config.yaml
num_hidden_layers: 8
norm: "layernorm"
norm_eps: 1e-05
init: "normal"
init_std_down: 0.00783
beta1: 0.9
lr_head: 0.00804
warmup_steps: 311
schedule: "wsd"
dataset: "wikipedia_en"
MLP neurons of a small language model. Each row is named by its layer, matrix (up: input weights) and neuron, and shows model dimensions 16-143. Each number is 50 + 10 x the weight over its row's rms, rounded and kept within 0 to 99.
After each neuron's rows, "fires on" lists the tokens most often at its 100 highest values on Wikipedia text that the model never trained on.

L2.up635:38 56 48 43 66 39 60 60 39 51 44 54 45 41 57 64 67 58 42 53 49 64 56 32 51 49 50 55 62 24 53 52 57 44 64 41 48 50 67 56 37 44 52 44 43 28 50 33 40 51 61 34 53 30 55 53 50 43 47 49 54 50 59 70 49 46 58 35 47 53 49 56 60 59 54 45 44 38 38 60 41 36 73 40 57 41 40 50 41 64 64 59 58 63 41 48 52 35 63 38 49 40 52 73 49 36 50 39 57 47 35 50 43 49 42 37 60 44 26 56 51 59 45 54 44 50 56 58
fires on: "|", " |", "132"

L2.up80:49 51 51 48 65 37 43 44 40 44 52 52 58 55 51 52 56 47 51 59 53 62 45 60 64 47 52 49 38 58 48 67 42 52 55 33 55 62 47 46 33 46 41 46 47 47 27 41 43 57 68 43 50 55 61 56 48 44 49 62 43 45 60 50 41 26 24 45 45 50 39 36 50 50 36 26 79 53 42 56 48 56 58 46 52 53 45 36 43 48 51 38 55 50 45 39 32 43 55 52 44 46 45 48 57 44 62 52 59 62 43 50 59 29 44 48 44 57 48 52 68 34 47 31 64 54 74 53
fires on: " other", " Adventure", " several", " various", " Northern", " those"

L2.up458:35 49 61 54 67 60 48 42 56 47 55 54 52 59 54 43 46 49 50 44 52 60 57 48 37 59 73 46 38 50 41 58 50 53 39 48 67 41 65 57 47 49 43 39 57 57 40 48 51 56 37 67 66 43 61 54 36 45 27 53 50 51 29 42 38 39 34 58 52 71 59 50 53 56 48 53 55 53 43 46 50 66 75 39 60 59 45 58 46 64 30 51 45 25 51 51 50 39 37 61 35 53 40 48 62 64 49 40 44 35 47 58 39 46 56 37 48 32 66 53 29 53 44 40 59 58 59 40
fires on: " G", " K", " B", " Har"

L2.up452:41 67 59 70 45 65 55 47 53 48 51 54 60 53 59 44 62 40 45 52 60 50 51 54 49 44 40 44 58 46 37 33 56 48 68 56 53 36 40 43 39 57 41 32 51 42 56 57 42 38 72 61 54 51 66 60 55 54 48 60 38 41 57 42 55 59 30 49 47 53 52 44 58 44 26 43 61 41 50 42 73 55 42 38 44 49 52 49 44 40 36 59 54 43 38 27 38 64 48 55 52 51 62 59 53 52 47 60 58 34 60 55 67 51 50 45 46 59 53 63 42 58 45 50 50 41 44 52
fires on: ".S", ".C", " no", " Inc", " Jr"

L2.up552:45 42 52 58 52 59 56 69 40 58 50 45 46 54 63 42 72 54 40 37 56 43 46 40 52 33 27 37 43 49 65 54 47 57 55 49 56 51 45 63 56 43 46 46 62 16 28 42 34 59 61 47 56 42 66 54 51 39 25 68 53 36 41 65 51 62 48 57 53 46 49 36 36 42 50 49 52 53 60 53 63 47 59 25 49 48 49 39 45 61 49 67 62 58 53 29 35 44 46 45 46 43 36 46 37 32 45 44 51 63 58 55 42 47 56 59 47 65 38 64 49 55 43 32 68 53 54 33
fires on: ")", " Awards", "(s", " →", " HUN", " MAR"

L2.up741:43 61 49 46 60 57 57 57 60 57 61 53 45 53 45 46 58 45 55 68 50 30 49 31 53 52 56 57 41 57 61 34 36 36 49 40 41 19 52 54 57 47 53 62 50 61 50 52 65 44 44 36 59 62 54 64 35 44 41 53 38 45 50 41 54 62 53 64 43 34 67 53 58 59 44 54 41 55 43 56 69 52 60 42 68 47 53 45 18 46 37 43 62 27 65 44 44 42 58 46 37 79 66 57 47 54 67 48 37 53 51 31 45 49 53 51 51 36 38 39 32 54 47 43 59 49 54 40
fires on: " /", "he", " sq", "we"

L2.up1010:53 34 47 60 53 42 44 58 53 56 40 49 62 47 55 52 38 60 50 41 51 53 47 54 60 49 64 64 37 57 61 44 54 50 55 59 46 26 59 50 45 28 36 42 47 55 40 24 41 57 63 65 39 63 46 63 56 57 58 46 65 37 40 54 33 46 54 54 61 47 41 53 50 67 34 55 49 41 50 38 44 59 43 62 49 44 51 55 59 30 60 57 49 51 34 53 43 35 51 45 46 49 66 44 46 49 50 37 52 49 54 58 50 53 51 78 51 61 45 42 55 53 34 38 62 49 64 62
fires on: "-", " that", " and", " as", " Union", "′"

L2.up674:41 48 37 47 50 30 50 77 41 45 51 61 44 38 57 55 65 61 50 44 41 45 52 56 59 41 50 57 47 25 51 53 59 34 59 43 46 41 53 31 47 35 33 70 60 40 25 52 37 45 47 53 50 55 56 48 48 42 45 64 56 45 51 70 50 62 53 65 46 42 45 52 39 58 34 42 41 41 47 45 73 49 58 45 40 54 63 56 31 63 59 62 53 54 43 51 57 59 33 71 41 63 55 40 44 53 47 61 45 50 49 55 59 51 47 54 54 57 47 56 57 45 62 50 62 42 41 48
fires on: "\n\n", " |\n\n", " there", " →", ")\n\n", "(s"

L2.up598:46 55 58 44 51 43 52 54 62 36 55 53 56 68 49 54 68 52 50 55 49 44 59 64 47 54 49 60 48 54 59 59 31 44 58 50 65 64 38 52 60 48 41 47 38 36 58 61 47 52 61 59 66 26 59 63 40 40 45 53 61 35 53 68 37 59 39 37 74 56 48 31 26 34 48 55 65 54 55 56 51 71 58 42 55 58 56 52 32 51 37 66 61 42 51 60 46 38 59 66 40 43 57 55 46 45 41 73 30 53 38 53 33 52 58 52 58 40 60 33 23 34 43 47 51 47 47 51
fires on: " ", " ft", " m", " mi"

L2.up745:50 55 64 65 52 44 66 60 38 51 43 51 74 49 53 49 46 69 68 50 57 71 41 45 43 34 56 53 37 39 43 81 61 45 42 56 60 51 50 52 36 63 51 50 59 50 39 45 39 54 64 59 52 48 49 58 43 56 45 43 51 75 59 37 54 46 48 45 51 48 55 49 62 51 46 41 59 36 47 46 55 41 58 51 33 60 62 64 56 37 38 52 38 54 33 80 47 54 63 44 48 55 41 68 69 37 63 41 58 44 56 53 58 53 54 39 67 46 45 67 64 49 44 53 51 50 52 48
fires on: " many", " several", " various", " numerous", " few"

L2.up489:38 58 61 27 56 49 61 56 73 62 38 66 75 53 59 45 46 56 54 63 54 55 44 33 61 50 39 54 41 48 33 34 52 19 36 47 45 47 48 46 49 55 50 61 60 47 44 30 63 49 39 49 56 54 53 55 57 33 32 64 32 51 44 61 42 54 47 73 52 53 55 56 59 58 32 63 54 47 50 66 54 40 46 56 34 59 57 67 41 46 38 62 59 48 54 60 58 56 46 44 42 68 61 61 45 53 49 63 53 39 73 48 47 64 49 51 56 45 40 63 42 53 62 45 59 42 47 46
fires on: "==", "===", " sq"

L2.up480:49 46 40 56 47 53 61 57 51 53 54 41 45 49 34 65 56 59 36 60 43 39 41 61 55 72 53 51 50 41 39 51 57 46 45 45 54 48 52 64 60 56 63 68 57 52 28 40 46 53 29 41 61 29 39 52 51 56 31 68 50 40 28 57 43 50 39 64 45 57 57 62 38 28 63 35 66 43 50 39 59 53 56 56 38 53 57 58 54 43 49 51 52 49 48 45 45 64 45 54 77 52 44 44 48 74 46 53 47 50 70 53 52 37 53 42 35 53 31 40 53 41 39 55 45 56 58 57
fires on: "=", " wife", " daughter", " Matt", " titled"

L2.up377:57 56 40 56 66 49 45 49 55 61 58 68 59 45 37 51 63 62 41 55 56 46 56 59 35 45 54 41 44 47 66 49 54 64 56 59 64 69 44 51 52 59 43 51 59 57 58 37 58 68 56 63 55 60 50 61 43 33 52 59 38 52 24 43 47 37 40 54 58 50 40 38 70 53 26 57 37 44 38 52 50 44 41 29 59 33 57 41 37 38 52 43 65 63 44 36 29 39 78 61 23 54 48 41 50 43 57 40 51 59 48 62 54 47 56 53 60 41 59 45 40 39 34 49 69 52 51 59
fires on: " not", " now", " Camp", " cannot", " today"

L2.up256:58 39 49 55 48 64 47 51 48 33 35 65 53 51 35 69 58 38 48 50 46 64 56 51 55 56 54 44 44 57 28 41 61 64 49 33 40 47 56 62 46 42 53 51 47 62 42 39 54 32 51 52 51 53 56 54 44 65 48 32 62 49 59 35 52 33 61 28 67 51 49 52 50 30 45 35 55 43 32 58 63 44 38 46 53 61 51 41 48 44 62 48 38 54 32 62 43 72 40 35 38 47 42 60 46 64 41 43 56 55 47 50 47 63 56 29 28 42 50 54 49 37 47 56 57 64 45 31
fires on: "A", "er", "t", " or", " one", " two"

L2.up394:37 65 58 70 64 64 60 61 70 51 47 53 51 48 42 64 47 44 46 51 39 43 41 27 61 50 48 30 53 43 52 40 57 33 47 43 41 52 51 77 49 51 32 55 59 51 51 29 33 55 34 45 56 56 44 38 41 48 56 49 53 44 40 58 45 45 47 55 39 56 61 60 59 40 44 43 49 39 56 50 65 36 57 40 40 45 66 43 36 52 56 57 51 48 52 52 73 51 53 47 43 68 39 50 46 53 40 66 47 21 53 75 68 28 49 32 44 47 43 44 50 66 37 26 51 56 49 65
fires on: "==", " w", "-b", "/"

L2.up684:54 51 48 71 63 58 27 49 71 40 57 48 60 64 46 42 43 51 51 29 49 60 48 69 59 38 49 45 61 44 48 52 46 54 59 61 46 38 37 77 49 59 37 40 58 43 43 46 36 61 45 60 60 37 46 51 30 40 49 55 48 33 52 51 32 55 46 36 68 56 52 53 62 37 64 31 44 49 55 49 60 48 43 46 58 44 46 33 59 59 54 76 46 49 44 51 51 46 52 57 50 49 30 43 48 53 42 67 49 45 48 56 49 51 57 54 41 53 49 49 53 59 49 44 54 25 43 55
fires on: " J", " by", "i", "AN", " ITA"

L2.up426:39 68 52 54 49 50 46 49 59 45 42 58 45 57 27 50 34 59 56 51 52 59 54 38 67 39 52 59 32 49 57 47 47 64 55 57 49 47 48 73 47 54 53 56 72 70 66 50 50 63 58 51 78 50 46 53 55 40 50 50 47 54 58 43 42 38 41 44 51 52 38 73 53 52 25 41 40 36 43 59 54 51 40 68 76 43 48 46 55 46 61 37 49 59 29 45 52 50 58 39 41 51 62 50 55 50 63 34 47 38 70 43 69 62 61 54 38 47 44 40 40 55 35 45 47 60 64 57
fires on: "ar", " and", "-", "in"

L2.up59:44 48 52 48 55 48 50 51 54 59 52 37 45 70 35 37 56 35 47 58 48 49 65 35 64 43 66 51 40 39 49 48 54 39 37 46 52 36 50 55 52 51 50 67 28 29 43 44 45 35 60 63 50 56 66 52 42 52 54 47 66 46 39 43 50 43 41 58 50 75 31 44 55 61 56 44 48 55 62 62 46 42 52 44 56 45 57 56 49 64 50 48 39 39 34 47 61 37 66 60 66 52 61 49 62 45 61 53 33 37 41 49 43 36 64 46 62 27 57 48 50 70 50 42 60 64 44 46
fires on: " to", "ib", " circ", " as", "ae", "Q"

L2.up392:33 58 61 39 56 48 61 50 56 50 65 43 46 59 42 39 52 40 47 41 72 45 43 49 47 52 50 44 42 51 39 40 52 44 45 50 62 53 40 48 66 41 61 61 49 43 30 55 51 56 47 38 41 59 38 65 34 39 40 50 67 62 56 27 51 58 37 49 50 67 63 48 64 54 49 31 36 49 52 53 68 65 57 51 47 55 51 54 61 67 52 56 50 52 60 69 38 54 58 53 53 61 49 39 48 56 42 67 40 47 55 25 74 51 75 47 49 40 52 35 41 58 43 38 47 50 55 57
fires on: "\"", " e", "u", " synthes"

L2.up623:63 57 51 49 62 35 45 52 64 65 68 55 49 65 52 55 49 41 37 58 64 60 46 38 38 39 42 57 72 34 50 54 64 51 45 62 52 50 25 52 67 45 45 56 40 39 37 51 59 55 45 59 45 36 68 41 55 37 66 56 63 36 48 54 56 40 34 49 51 47 67 58 48 50 63 58 60 39 38 36 46 55 46 31 66 51 54 48 54 63 54 59 46 58 44 63 59 53 44 56 43 45 51 43 36 45 61 53 45 52 58 43 38 49 43 38 46 37 56 39 53 57 36 35 38 41 44 44
fires on: " \"", " m"

L2.up500:57 45 52 61 57 53 44 53 45 51 77 45 47 49 56 62 47 37 48 44 69 45 44 32 68 48 66 31 38 52 43 61 60 55 36 38 44 47 72 61 52 61 46 50 54 47 56 85 56 51 47 46 52 50 35 73 43 57 50 52 47 39 50 51 66 58 49 58 49 49 49 36 27 57 54 41 41 73 67 66 65 45 78 45 51 60 57 32 53 53 59 49 44 30 43 59 43 63 55 57 49 56 55 68 53 38 36 37 36 48 47 53 40 48 57 45 56 45 55 52 39 38 42 51 38 55 44 44
fires on: " S", " g", "h", "G", " K", " G"

L2.up36:52 67 26 37 47 75 64 39 37 53 32 51 45 61 60 54 56 56 40 58 59 71 44 39 52 56 37 56 49 29 44 59 57 44 37 33 43 57 51 50 45 52 47 67 63 43 42 43 36 55 52 50 61 45 46 57 63 61 55 60 58 69 36 57 45 41 56 41 57 54 43 43 45 52 48 30 35 44 45 55 50 41 48 46 47 52 42 52 46 54 45 56 52 30 30 37 50 35 52 47 52 58 61 53 47 39 61 60 57 51 54 52 60 60 35 34 72 44 39 43 53 48 50 55 52 54 48 47
fires on: "\n", " United", " |", "-", " •", " fl"